Weights of a small GPT-style language model, trained from scratch on English Wikipedia.
Architecture: RMSNorm before each block, untied embeddings.
MLP neurons of a small language model. Each row is named by its layer, matrix (gate and up: input weights) and neuron, and shows model dimensions 384-511. Each number is 500 + 25 x the weight over its row's rms, rounded and kept within 0 to 999. Numbers have three digits each. A neuron's up and down rows have the sign that makes its largest values positive.
Before each neuron's rows, "fires on" lists the tokens most often at its 100 highest values on Wikipedia text that the model never trained on; "fires after" lists the tokens most often just before its 100 highest values on Wikipedia text that the model never trained on. A number after a token or word is its count.

fires on: "-" 99
fires after: "\n" 79, "\n\n" 7
L16.gate1050:480503508540482459503474493413499497559526500528440539496457491533510506543558493501477486490512507492511520499505470483488496520542520483482509493497474493491544497524513492538477500508535485464465534560475474500510545506494498496485476491517483505521511503541468481496527480528444539490506460507478561497476495506497462501522488504469456516526490510526539525479506515509505461495485
L16.up1050:459503539527506510486524499530491466497570502521495513503540515528508492516538506516517502487548487471465546467532500515549530505521508511468471483506505481489502520532525506504492481525508512489482494527564527480520510570499510479549522521520451529523451465526506481461485505524482480487534490533560491545466455520482508507519510512484548441509499539493524511504521516492478544471506

fires on: "2" 82
fires after: "| " 17, " (#" 11, "- " 10, " in " 7, "In " 5
L16.gate1305:497498523516481517505486534501514548493479543500505533511491437500501545523507550491521496503486530499501445464508517506504457465555503526509509496459490470517488478551501516482514479466487541518519540534527508548465522518476465476506505509508488558477490480514522466500510510540504517505496544511524476479499554455493537523513553519512504496484505482509502498475479561491521528500497
L16.up1305:477494468485517473486528496492504535529481494499556496499511487545524510504539498487499543505543484508481423504445469456537504515527479473522534479526500534517509529496498512489496523473508527515506532527505523512496523535487513505532516485525515484470522476502489461564471466510513474509480516500501497495506472498475459531503517509537523536535503519493489496499507510480536518552512

fires on: "| " 66, "- " 13
fires after: "\n" 80
L8.gate186:513493490564517504545495482470477506524491484480524478504509482540535481518435525528503490457462514518516523509496516517514496480471479510516518555539492480510509489493529524512477456514514463522453449509481555511474483504447507501497489518520502492508483518498498473512476524473460454460521495496488527472514503473465488516508506477501459513484514510513502499497441503526507527530484
L8.up186:520531464534543487492520480495491475484500468458513479540459494501546494494499534478510492506513498543474506461474462517496515494546496510473482493518526486523482471485525514482468523518532513511509494532500538525470554527461542510533529502487491484485515463501560478484487522500474469473455538497416511521515532496515510487469544520501510509462502495536485540457501506508475519549512

fires on: "| " 53, " " 5
fires after: "\n" 57, "88" 4
L16.gate346:519476509525472480495491498500536536512497490470522486497506477531537466521484489472492498513505484552487485503506488517491521534462496485495550513498501540530499488481535486501496512492467463494518509507510471519551543513464464526498490454557500531502504498533453505538466481507497536508516488501533455535548478494516522485495514467527529508485440474500502484494468518477490533507496
L16.up346:511505499552445478535474482478501480518475523527473483493446494483515484513547475487490490485515521497481532522431466507460536538457491518515518516483474467478490505523519491443543542520505547511550449473527514465494518493484527522476547488516467517463497468497473508506485513499507558519508452507513557507512507496496492495547545501506495529525494429507488518500477479521509501492492

fires on: "–" 53, "ri" 4, "ia" 4
fires after: "1" 18, "3" 12, "2" 9, "5" 6, "0" 6
L8.gate2017:509455454513465538477464498474516522507471502476494476477483514489529521483530475441505500496510509493502466495505484463473543511481463495542502520510492494524506523477492511488535542493502506488473491494530449514524506498538485530445483515525506494498515496484522504483515469504529521545536519494491483531516493497474511509490544477445531520485532529476529511522490491529468478484490
L8.up2017:501508538476525517502518464546477501481466469501439454516497494537521500488457480544508512467525503513491532518499549497517523525501488535500470512558488497477518549497521492488520462492470461572493519509511464485518545488501529505501562531465521483518472533545502565497507497506557530479550472467501519518454556498490516503494517533491505498521502517442507476465526471533486520545480

fires on: "2" 65, "1" 27, ", " 7
fires after: ", " 22, " July " 7, "- " 6, " August " 6, " December " 5, " November " 5
L8.gate1205:539520460495436467520449495504501466498481529503530547529541505494494508456531502514509493511483480492440518456483551431483480476509455542508499507485486481479511551509486507492516490528472493524518537541471512451472507504514485560496513449521536510526499476465512501503489483530482495470470513517500509470569535506472493491478514551524523497473518485494491508514486519453476502514558
L8.up1205:474492551519507524490513542501483473529530494484506481481531460505537512513517498489474505469521504512519483523466478497489540468497527468495490521524490527540479464477534463514487473467542544498466454492532492540491523503478527510487523528515489531509550487544475488564469498472534560492478483478512532484457491507493532512504460495532485518521527541506515463511530459507506517501494

fires on: "–" 46, "; " 17, " " 10, "." 9, " | " 8
fires after: "1" 18, "2" 17, "3" 14, "0" 11, "4" 7
L16.gate1542:515483492511526482479500519501492520490504495469467484530541476485502490482518504528490532539475477491464471510478454459536518483504513483503507473520523529470497492495473460510492445539522494459516518496493518509515498485499524469527469487473509506552521500524495492503488509546514514494485483518511486479513496440537524449535533492520492484497516489497511547479479484482542518533513
L16.up1542:510517515519519488526471523485478467514441460474504475495496467472488497487491565546478521568470500485498503462513507481492475485493493488491517493502484537440528515484504506550513499530495534497528539509494478497518496432491522525470463546511506496497515487473534443463477452521528495473524547527494495486488515516538565468491492492507488498458486471497488511483518447461492503509468

fires on: "2" 36, "3" 14, "1" 7, " ex" 4, " | " 4
fires after: " | " 50, "; " 6
L8.gate1799:483478517488452516499483525431477515515482499452498512545441553510497484492507543450511497495501522472491503482507475452474495501482483508513518495502465462471482475506502496509509483434475525452486454557524463527507469519491542508492501475494490515522489485508492478491509510547491507499530484528501424484454515554503461450529513512473467509491479470465512492478483474503547524467464
L8.up1799:482459495490484464483512485528519459481522527485521515543476531495508443464476440493480520527486482518481500499508498478524478491528456507488489476521465503499504487517502531483495467481535527492522474489561504494501498506484502487522538483472512495513530531472546502464517530510524525484522498507488461550423558467504475440476446519517481457530478522514523522489497440504496468499507

fires on: "| " 76, " | " 5
fires after: "\n" 76, "3" 4
L8.gate1873:533514504515493497517493485495527494488497505479521537514497497474568466516526477507510577528470491517501538464505487560494529459493498449493518480534462487513484512489540521485491540490534475494507469525500495566465488491489517459496498470550549476563498471527500522536506493540530486531451484527499500490487509482507477503521522492481475495473465550497503487501471510459486503553464
L8.up1873:537518571481420511477474477550494493517513535505536535512506522511482487515505472497481540502507485516522509514490521533536468502529538470529518514490452494530496505488538491505524471478488473538473493462479505462496491551514460483490494504468508520483494513498483483521544497501476479521515498518523516518506470472505530488481524478531489490463545463485504507492479488505497536486509

fires on: "\n" 25, "ris" 15, "===" 14, "-" 9, "|" 6
fires after: "\n" 21, "- Der" 15, "\n\n" 15, "ologist" 12, " |" 6
L16.gate1823:514484433489503487528532487477528502528486479508496521473482519513500470508547522482495509515470471506538515474499478533478498522504523519472498529508478530466488491532527493461490470512517516478502470500445494516506493486462458483523521484473486509444522444512482486484487506451529467485468490518523525498506511495505488522501522530489519459465504488473520516472491531499508471499462
L16.up1823:547509495461514503498506488496480485498487493508446501534533509511513512502547498499500550514457495510498499510529468521487494468514496490474507508513505462479488548511479457498487529502513479503523475505504486517503499456478506525491517532493506498500477534502493495515494510487500477549513523511550512519475509523515537542484526496521469487536480516500518520509499530455516510467475

fires on: "1" 21, "3" 16, "2" 13, "," 9, "4" 7, "6" 7
fires after: " | " 37, " " 8, "% | " 5, " in) | " 4
L16.gate586:492543562527478527519468542504540520487530476538503448510516474498524509447466475511447528553496554498498510517508523548525501466510534507507484486522536496526504503521488528500503511504494508488520469512516492510504483478536551525499537493504538516502553480510484515475512476501489472498482511538527476511457454474523493442506519496549480517496517501509466541490541502515510477511482
L16.up586:537483506506478460456483493518523488548526500521524551509505502530498479487493513522526513534463487547490532468540515553506506554437530506492498476471490523517526466501521507494463501510520531507470508492482515494534484498532461481502509489509484448514547493513492502451493502457469536494496490487516506530509553517493505492477509488487502515509514456504511438567524484475500530482481